Weights of a small transformer language model.
Size: 10 layers, 3 heads of 64 (1 for keys and values), MLP 384 SwiGLU, vocabulary 1024.
Architecture: RMSNorm before each block, rotary positions, no biases in attention or MLP, untied embeddings, normalized queries and keys.
MLP neurons of a small language model. Each row is named by its layer, matrix (gate and up: input weights) and neuron, and shows model dimensions 48-175. Each number is 500 + 50 x the weight over its row's rms, rounded and kept within 0 to 999. Numbers have three digits each. A neuron's up and down rows have the sign that makes its largest values positive.
After each neuron's rows, "fires in" lists the words (lower case) most often at its 100 highest values on Wikipedia text that the model never trained on.

L3.gate245:392462480434489495525574592563528518550422576500485411509449465573482449493482596495550485457552470508431523519418499539440565432446439528401520581595445460451498459491458548545471500425626435494476488398497619458574490506478561473474469579555517452522443542496498564592450556473485520609559498548446513421434492513487540505438500504447513569468441515575453513529543534453548493518431
L3.up245:513537425458365367535543552566505442421477521487437435593441432493446504464491562476408443522510524403557452474508552464506471412518478469448470489444498415338620432509442549471467529488515523471542500517553542406513472457568488474482468552611523487529469459522428514526621472485453476458454501475475479508462472525503489551440458427447520514400494485433448553506467547580493530521456
fires in: "is", "history", "was", "see", "born"

L3.gate254:461436504499508482439422453541458528510571378542433525447503532538429520479563586551511497533516552455387513522537470512547450429460473427507442579484572504517442545491501565453511548427519533448457465509511535503641433574509503513424420555612550475471437577523537568400466630452519407560488471490479528422492453475565467467437530493461394565493496504479527487531521502445457443545493
L3.up254:508490473541431513479405409520554513461510490457494632509506473463433543577529583422469537550482551450495499536636438401534453390513575443509393494444462494487393580522510546505494529406513532551532549488490501514621554532531509551486447505472482439419451576536486524447569606448577469495420522501447487454476463495461464526435473409523464503480496476517566538532507568527485430544417
fires in: "won", "four", "least", "winners", "soon", "winning"

L7.gate318:517443453542586459540495502490447572500516497455479477411570478508463514487518558550460480399455361559564484501353423556556602499522513536429544522532589570415511523497507537491580476499464453444514554501472511476502487522470516444458442452537465444536477603507486426486488510436471473442548377523495591495505442493492440469557469537535535502494487589445560515476491530461416508445478
L7.up318:535571488414551630474519464536473556506519457510513483406461601481448459566483557519497562501477459485540503450575519517500499600461461458438509573454561522507557531617517413520535469558515536434443494479480408528518486576488454512524543519515511446486467398439482486572474508433505532457485496573477523540524479591486467490503536487511532521446544508523549490482546492442557495552474
fires in: "and", "nba", "ratings"

L7.gate329:497542449457472427482497439444485580460506565500431452446376483543562458457555451613420523593427508587440528515502524413451513554435446446467425424510466484507503498518511482546468524409485509509478464425489579397526497492482564454502438492585544465550452486513580544480474543495497474478560512498596499552444472489499492542518545572434434542486497440499466486462587523493507441528494
L7.up329:402505488434509523511479534530504486549474607520512489416517477497492524549567515580437459530500613496561542420514552377519558478498452510448538395428481548516586518579612414557552475510460541571525484480564579381482535557477583451506413535434491478517476519422519534513556479450430513500512588444513475553462569463491501543455531446479526518510527439496506483592530406475498466518440
fires in: "is", "was", "known"

L7.gate173:546532502476514488539548460517406577521520478530591532534440537492635498485542451489430475521433502540523472480476473486508481413565521532542434544599437499437502520582543469474502623436460459496600416366423565471495559513421475583471502570515449434484530461544523525463559561491514462471457469477584513423554561468551483562543586504518565508478453523569495393392518559540463497515544
L7.up173:506596453404485518477486459498481551380445483570432496514461541493487533455533518479472496458541432430448477480472391457507502520496434514439574483535503473443461487610475480529479560483629545459514507397492488444487482475419611448523514517465537508516495537388589545493447490401436482484491525466624503500423484518489515489421486487494442525550604529474556467494525479565558412434574
fires in: "women", "men", "king", "history", "democratic", "kingdom"

L5.gate328:366472515532542511430476522449458485506496490546495525480527495471471480429529522544499444498495548496496590528505572477452424515420465520523523425473557526404564503478455499557484469437526503435554505424509565531627482408472546461486392620497521456478564514462449591481474593550484491434593529537543538522513447464513505519459592520490394514460466568497500507511556584493546433421468
L5.up328:517487509493510554423469513527563498474527562472562505456653469467505511495472506580559551363458556494476499396541518500414419548514431529380502391519531618447529551531460455532518507457459542434528481544500472482548574471502546450608452578551544448516519396476437465593494537532378563463539532475513471577546587453509474538547552456474458526517436474474462503556462529453509446488527
fires in: "part", "party", "isbn", "potential", "participated", "coordinates"

L3.gate337:489445419498449511490518523464458530510583539566487544454488431544481556400500498552523486528587553559310452492507474544547496533479519488508443514499504527467496449465514560439430515483495368613522564505547482414531488509529467526407458474538467463543550456400561442498506542500556617505588542390505452539450489525405519484450408508620518550473517563438486526586512513460501524486607
L3.up337:517413487486538439439503522480423546437478504513423478556457574508546496504429524538496487562554528522424492498413554475542463531618396528472513494512447497507394516444455546542563588531405511468515466472430507491515439491450484553484421513455529475515457523416469450499513615528507504508558482499462472549549560470539439490507451571529509543520547556476540455554469441396446422522527
fires in: "however", "son", "non", "orchestra", "newspaper", "soon"

L7.gate286:474502523444435538558550337484533519488536482502415501439463426589442479475491517447563460438568447501540523576541557458476515538563427479508498411493562445480482519461504597439522450537472536484572573579494428420561495514453496547475505497510549458555515442547445527396401450526386495477481603470484421522525383603478416546554486474464387488445482474519488549453420486491499516455451
L7.up286:425478527614507470532530514476430455599481458558557504491525423492515454514495449598455512470527552465460536383571610445444567561474502451479559547550478456430434414576541466485498513510510484480503499555498473529479531515450461449531572474438482376540495465555521468519626519505462471509494522440462511462486610534480482580470458387494416545488455543482486515436520555422505397467493
fires in: "was", "were", "of", "early", "all", "about"

L3.gate128:422478444475514479481523555553538504501496511539537536541432539569509563537485549441551499463407445558500436429526467544433459544496442491428605531558597521504488442488562486538411447532555551505546453431551502388484445504538515521387542600489499468429547500538555515527512529417420473528565455533505516526436418538577473565524465500452447544557461525530514537454528524544608504477556
L3.up128:549478488400508518419526570550618522528582479548539500388552518492565493567494532509511569463541450562480492555578464523446571522426521635414471471477494504519559508492593575415500437503544614626492582540548508460581487505486511443549462576535514517476537514535572519508513490466439441526456519486509493438416494462571488496501435514480505597477533434522492543546417434570417513499432
fires in: "born", "current", "every", "currently", "everybody"

L5.gate107:487468603465566469497504456471414524475653463550461534518554484487500559509487468474466467498521542492458599449509583533545557498470443462534431485444538511489489485527496542567496451419481543477410469498502484561552450458585516395512486494533509584541519461480574597527413464541381496510556477587462508483510555476427528548488502576502411527533474536518548517508541424464569478414488
L5.up107:534446417493465562547466543494508543402512411440599469492518542486524473584494481547436436453429457412591483417459532529412527441499461469558446515618535472486473562456432452498602474420561525546533514454506589500493561431494503436551459520463488446470565526541620532478455459507502511427465484540524538465507559556521475492548499436445484493444486461524548550526464506567345531513348
fires in: "most", "become", "many", "among", "north", "queen"

L7.gate249:536496449465513478559544460443497508589647502572343464540446454487538469558523507474473498514429466533523491531461472470522549451472451497632399486512494513437568503514539500511475596454537477530506488527415529512514557456487515565435447628516458560517539532518507534481380419520480430486494482514522503435478528565419408569559458540447543507519439543471470477562479573503435434560583
L7.up249:423557444439515477427437545503519495500516496516472523539535609526463484494435366525413451541515532471564470420533534561486509538462462543438443533478516520583493612523422469545465504498547438537565583461453502501483520504459616465537513468488503505531545492469461473491524505517453506493550498502435519510451478429468419483508464496334543581425390479513517552424555461563473485658407
fires in: "first", "southern", "east", "west", "northern"

L3.gate38:479515488505459570425568562509526580482574555555507533508562484563575506520579445468518487447568479384458490459478514456582412408502469502504490496475470463477544492493512483425386475470588525414411557538470463513544464559422470495454438506543490411447514523519469494441433455537508488546461555551536595432527531470482488519419546528537467557468482494485497400567477473596479561535527
L3.up38:467381405538517519513490640525430567474449391519490566486453524438461465486570516529442475555396509549560516465591501455500504524470534447510458439476500535521539512522415434434470504465568437532611534502522532464463489458409556457471505516465561570453583473537540501508508463489463473513544526437431474489499466602456470467386515469442533527526511540586481473461455414565555575520580
fires in: "east", "west", "eight", "europe", "established", "1st"

L3.gate141:470533529465542446559572499537435482444490508513504499505474472499479502599478510546465509572474591544485418515474522434539465470516455567555608486458485487488456427530433505531498432496518527541470512517503539533518555464619617549478507509538554519560390464528482508558558442546496462541518496460560402479433437568352469441557462404515463441536445466531538549550474498436412506464554
L3.up141:450444433456549399455481545637401561434515474480537415538470412548500535508489581483489567529473502473511415429504526431521500426516357486435536549563485420443499468468493452441548511428524512476513490497508459441524510463572583400509407520523493498469497511532494529514507496557458429527629423550480470521505445531518413492453568506550403509570489459401556512521506406475467465477527
fires in: "one", "live", "local", "known", "better", "algebras"

L7.gate141:563461438520425526535574479482578522464476542577525501468547476510583535558459564472549615488413488502422360506509405519458580476456464497555563492531521487393414382490519498390414477520528469476508504458444480590547498445499557424433416460562382491507494507620429632471556497557473403464565446516498522518448456533513526503556574541495482524385524559504454505548533523452575489539451
L7.up141:520590519479524545418553438496510553479523460614470513499456567481535465560435429425583564445530480618434516485446559547490457538568468477499445490452458541497468424617463445470463547559551526498519507486440498510537486451461505506419558437597454467398396531498450490501445472546447528511504504630466477495573500573501472422538533577503426502535482547572527469532434537422475417523522
fires in: "her", "his", "their", "s", "km"

L3.gate18:502533501496480434491541513453543634475524484520475564454530528578444497496490548438510508580512516518441486507471618504535521435495384457437556491510429506500515503540490464440517504482558537539549461499573500487482476558391443591518560480551468462574407409532502527478533464495476520545491576535382482432482542506557458414468407486530466551522395574510519488494484537440486457518497
L3.up18:470548506554479441528580463574404450482516427499473501474428492490555467470522479456508495420441515505486486491408515552481558473484395488332440515514435498583529497500525494537404574474575474483491545540504535500493538492463546567537490505461486443529380432518493453510520433475500418424553586573484492497559440448440376493487481549528553573390474540439455537513455534401508428429489
fires in: "he", "his", "she", "those", "her", "this"

L7.gate240:482411379539501403532571491518444515472527381469508512476374501538543452518509556543496429468423575643485496495432504513554538459523457527482522448487544408572566441534559462569389561546525570449514505436552525507600467542496515507505461514492490492515411557446491549412498476541486548559590543517568512491499409553539461546540572569437425575522494505501418544478548474494528452451490
L7.up240:480493441489412446523582381455499484501482411512519428537473533475526424545572463417449476527596446519508475505562581556475449481440474521542514495478456555530455534455507565455571538459479426529401546488483459602529517497446471393536483459477517378499502455567511441534536379495459515517587572530538582470591523435461547460527568625469470624442510561409470506481534509421502551430472
fires in: "he", "she", "his", "her"

L5.gate180:433490450552488341478531499472421559504612454516445451436504494511514519463539588447569463459543493511394486514497523444494575488338443527551450436444489521436536494539553517474549598499585559433462468515515461453481467502416467452443450538530538448535517573498524542581506443564495426520535459477428457447452465507440489434593542481474523547539579461457510433517462478479455523464414
L5.up180:448462500578474426580501621559519488465548506523530540537456566568528581520484526525523598546450420539453426505471571421416438466388499486502460530509512508385522445594472489430467443339493511465512516460456537527557465467510415380501478509482522426510539554445589400514525417516552481506468542545485500430545456418428475529533403466486490563543497501409509482447533473526492457491457
fires in: "many", "all", "several", "few", "various", "of"

L7.gate368:520411527480458484469545465517376542524496598496535500479523492505489479561488515516523526456462515511462467510425431450575477442474453459559576595523466489421570409464461477522392551574598513449437503460580526520466622583444434523482530454599471501539476533575434440492451407530490432442514518612443456380435494452445573483488521539546543453492466518527522426492389537525529471464486
L7.up368:520500414480533545516518501600371505496522465496496472520468516438592503519481572465514536508495456457508444590412630555491422501466442435426551570538534581552546484515474459483485437523576472446429532420536543525580489457491529576509455625518444418501501483490515493523439419535482556490550472485484542504520411440465468614442493604478462519580496390445564438449508527572504394483453
fires in: "and"

L3.gate267:545476468533600509468533486503490446577505586487466453510471473528448484491558534447497432470447476549446485525422554498482591488528456384497449511603372555485550519659549497438622600508524565477483449470498540523497565503393492534512508444505491464580504574464556479433432565471458559416509533516532541430552559434538557461542503605408435533527490541540499523513478520554562435473482
L3.up267:490525533532479458480564511448484533497509600514479559526457548561541503422406486453466441537491455524484464472556528494406479453541437558459544514529465566567449395521510538487497581418545652457464553502465435495495627433481438522524429547616516557662489577492541471472485519524471541517526465500590494586563555551492477531444574551440497511423470487518458488469506539538473535414590
fires in: "women", "men", "children", "must", "battle", "little"

L7.gate340:438432539452470511559484511494538460517560553537571400484546490559403423504449469644573534454477430434406511541604545497533643469512537402462485553516586487443451492457544558522497506484506570505447407491536579544536373444542555467506449544554539524545589443464516563407535497489462407514516483481501450519511547520538496527414499479444448475434501558559497517482478508442514469478475
L7.up340:490495488483518522515556508570529491509485558408508417502539443514442402453522464500498521520491436439469501446417472550523516519446454388460504553568537495540480492465559481561564594491545474511398530504548614531553474404525430489541463484485459429570556527531601538446544449488392501438509459511458535540474526428459590525517461532526451484400472549473434448527504504581492490502453
fires in: "was", "were", "be", "being", "are", "is"

L7.gate373:494497474369526479527520469586495511476466530474514564536509557425479411472490514495530425496517338519517426421513516509542529563533502483499446424512598445540499475444530524429436504408474541480523448529548430545518449433438570456455525565478447474508440568467539533518441542448525489452373545521410542498467514454421444435426497421481438443498540500395506431481503493501487465532461
L7.up373:477534476520543504591516484607456449472492495581469487462598512479434541478461442471559449446506509488588504456528517460486493504483518432443571512488523507515627610602585355446471459522505519513537514457523497442526423447524426542450384505514513589430468486477579506529483523512486532513493559477447558496512349503506521482497517600530464457556471527528493492428436504616419527424634
fires in: "from", "called", "of", "merged", "state"